From a checkpoint of a small transformer trained on Wikipedia: 4 heads of 64 (1 for keys and values), no biases in attention or MLP.
MLP neurons of a small language model. Each row is named by its layer, matrix (gate and up: input weights; down: output weights) and neuron, and shows model dimensions 64-191. Each number is 128 + 24 x the weight over its row's rms, rounded and kept within 0 to 255. Numbers have three digits each. A neuron's up and down rows have the sign that makes its largest values positive.
After each neuron's rows, "raises" lists the tokens whose logits its output raises most directly, leaving later layers aside; "fires on" lists the tokens most often at its 100 highest values on Wikipedia text that the model never trained on.

L12.gate284:154102129121102130139112122155137123122144096122155118135132146113162103127131145097131114106171072152163115135161132098111150176154114119129116177143144101160113069108199133141134122082127148112094138100102099107151143148156118110120089127157158148130122146128074150163147136123113116116122124104100076111068092094100124134109122106140161107119099105112148105141141152155105154136127
L12.up284:131097133079117131143139113138129135091148135147132140160145133126174104163145158127118102145166120150116128098135143121133147154147121110128119158131115131163106100125160116111191078114129144080129129132117114145133170129135101127122139094140129135097098097116101099151109125148106130123122143080137070144130091102087098134089086125128146126119102135134133113162142146120140108105077
L12.down284:145144119139144150102127088124157109138152110095138112112149133179146093132139122094129134131111085157112142129080133107116122128132102134110102138120122150151109093108113102195124158109147190112139138092127140142124146126165096112152115104131148131125110144161100146162151129136183125134094162166167146106089127129106137149147139135165111104092150130134146139122142140138103117109111
raises: "hip", " who", "'", " themselves", "’"
fires on: "s", "ns", " members", " groups", "ors"

L7.gate234:144164108164155107116106103163123129134113127158141130122133103121141124114109134101133147138151103158155118133177170137084142105124137110097146103116125156138189104133123147146092106132105084159124142149162105105114128140102183141167127137131150095127122103143096103115154144146178070137112130152161108144120129144120109122110137120117154113077104143151151154097123080143130137106098
L7.up234:082140113140108141092151147094119114127128127178102095119113123121083087085129111117112089116079182152157112126146143129129162136119158100136147138090127141112196119134097145106126133135152107157100157182143103143105129125107105127123109098119118137134114179179153112144097140132157131111153122139141167170142127137081107136111117152147158143153133109135108163143122165086169128142139
L7.down234:095155096166135137108151144146094100137112132156092130094090139154165131119139124140167110067097131192137131150181097119124109082126117144114126130131138124108129128135105129122088147139148176164137138123132150121110105172127098150142160148109160141151089160113105169189153089144107129114089124149093117110091119113129102148119139093095100109080143136107127140085104099121140163136149
raises: "ges", "rang", "rea", "ge", "no"
fires on: " and", " de", " out", "hi", " University"

L13.gate249:154118139118118148122115092165156141164167138159075114135126108160106127130085110138132092101132112159161130153128123151149151156104088085084128110124131123156137147154107135097076155140092117137143118144122076137134113086169129134124118130197159094094115139197122178110129140121120109087097140126175110125121140105096105082105112136157169161141132139153142131122132138106171135144140
L13.up249:138071116142142141110111136125114106145140134123073145139115118148144128156097133083103171113128166123154164142112092109133159167206134139130124115122089107147173061103146088090128109089122138077099112125128160151077124105140133117166097146132099127154113116113133132145110097184167109142133124114112131162173104138089139107104139131133141134110133154169151092129124130126119123106157
L13.down249:193108172102077148098120089147139109118109120180115124085130158142102123133126111167119126145087140117094126119085109122159195165073092092113147101151118134150164125198103123102139126146123082129156129132139146115128125138137141095109120116143181114114161129129164141134104144137121098094103131117136102143125124105104094122143139126103152105199118133123142111122116135112121118165164
raises: " was", " appears", " is", " remains", " has"
fires on: ","

L13.gate494:134188169132140083117151166110115148158115123160129133141103187125112091137126145119142098140123115131126141113194101109121151157141120128084107117160140117143095103129117135126106136056111101143125158111124141055145116133116102120108112099172161155151131132122072092145135113122149138160085150114124133100128131061108119101160136108085120136103128107130144116088159143159188130094144
L13.up494:125148132148097144125108153133073127148093168134163113103126138181161142150145108167153125109088158047129154107152136124173138141148106102168123125163082139105143115128118139138142146108132137111160129116143132137111118134123107136147135132157117153172141124116146099105105116113164104130147147112120111170146105126076125117172146134122088130122107110116117109135116108124145117089102
L13.down494:108128110148121064141134107099137187137161118123095140159171157132107116132101138114146119157132133154111160143156142149111109104155104139105113116113154112120137148120119148127130123127058159128117166104118111130132117091121123112121139114119122107125156157141153133128101097134114098126117198090112096083127177123119145120126097124141117072152140105115159160078149133116118075146089
raises: "\"", "”", "ed", "1974", ")"
fires on: " ("

L10.gate902:126139144139150080135173093139118160101121127141085114116109150119119119089117122130148072055167090110146136127117114099136103109101157156126130144126133125143110098139139160096096127091084127124101098122121113147130114120132076140151193150145135148111113110159117122167165130144089103109103137134139102147114112076164144131178150135089169125119131106146130146099152125143114107132127
L10.up902:148118133136101128129123092142098157072103133168110129131120180112134167137147129093187090106143165108128124078109149148142140135112142131096080115151117146111121114165138138164142100124116162097113140112135080128106112130136116141109142143149124117071122069124183115112128130115153124134108134114114168102108105140119161167117136131115130137124110095191110138164125123140157087159118
L10.down902:180145137154102091116140077160104129112157179151111132131157168160139138099166123109121102120118132139118127142104139154114140120152131108135119118106126147124119143142094150123152181114202106141142132096136162154098104105115160128133126121111091139132117132139132149144174096142126104129120134124124140093114148124145132103151159128148158141138104152118151120126163170130119104154140
raises: "\"", " \"", ".", " .", "["
fires on: "\n\n", ".", "\n"

L12.gate411:119105167143124067145132155074115126159118148159118174127125074149108133125097124170122125133137138163154136113127136114154109119104123105132143121156137117150099112118132088119091136118068154116110139109161147107117128132121136142124111141137157103125125105147155100136151106110151069123103101150134128116138134119142103134156148144155139108164125112095152099151150086196120130129113
L12.up411:145137170148144107156146141105115151174151149158127142124138136113116164120118119173117141105137140167136130147112118072132108156117137120156108138136089079138085140148111088123121095084081109150102156120168135123108114098132163131159143118120140132130133115149158129154127105099114068122117131104132124141119122134094135130115136122135124102137122096089126117122100120164124125130103
L12.down411:120158114151112137150127133109199168145122130136140118128168111126139166136114161103139165150123098106108136127148122151124087099173121138157103109118129152128122122098097139106116152124061161137110146100098121106091171150154120106121152156126078094122131126120159096124101105075135144103106162129128158140094122154116117130091169117139168101119111154140146084180127134100072128128094
raises: "n", "y", "t", "o", "k"
fires on: "{", "_", "+", "–", "("

L13.gate12:124157182130130105138149131154119140129152148175129152151115130168104146163105123122181090130137144163107164136135175136154108117174140094107103129162119090132128136091108145138157147096070115154153128126127135126114121145051145087115112159133141127100135131136182173119132154136141099136126112167148143093137119132139136155110116127107137086115100122106095117131157153149151107110175
L13.up12:127149181124148131127136111148118139145145140159084157125136129149115097140100101154155106158079136146096127142145183122164074121155130136109123117132137115111120146109131115117165104095101160150156116106147109103134125116068139128126138135128116159123132115122162122072136124101142151144134130158137132055116126099140103112097088134116127111115108127081121101148117125132140098162126
L13.down12:156132156197128071108093109134158134143148122137096148125148139115135143111101136094131128162149146171132125134120138150128126140155136183148111105123111145134113147130127135131138098092103126133165173104108085127156124114125098091099151140120153112124126135125135105123092111132151116104120131101163117120138114141103127167171117141124135159145076141150157130122110172115095134165105
raises: "\"", "'", "19", "=", ":"
fires on: "–", " ("

L5.gate103:145162177129102151118179139109125116141129181110150118149123127135126094107098139132147127083140111089116089119151176085110108140117166119131152143117114131127156159152171122109142141122130142151139117133113113108084090125119102136126108163123142115124143107133155109147139118145126126115122090174133152140129096130110179073096127115149133092090167111142129132114132139162144124089110
L5.up103:101123118110129155110133083133142114120110111129109111105155079101175113124112133121107165087105130167145107112120148106120107136123068127171136141190114160132114143162128141110163099119125178088077096113080129110129150122120116124148115129120154144123160174167094085121136154149143117128171149123120147152113151087123097109100128137092099160134107158078135057139127106099119120129082
L5.down103:138109117152118138115121154093136128110156129152136139104160143078137166116093145139159066108122154121131125128176109120159101130108102118107133104106151119105062107139142130136120116144126138122123183113125117152157123127140122133114143108100105145101144123114135126118160155171132118158141161148127154131165133111109158140114147160189113131127157098145131136121127140173132184115130
raises: "ians", "ian", "ius", "nal", "{"
fires on: " |", ":", "\n", " with", " is"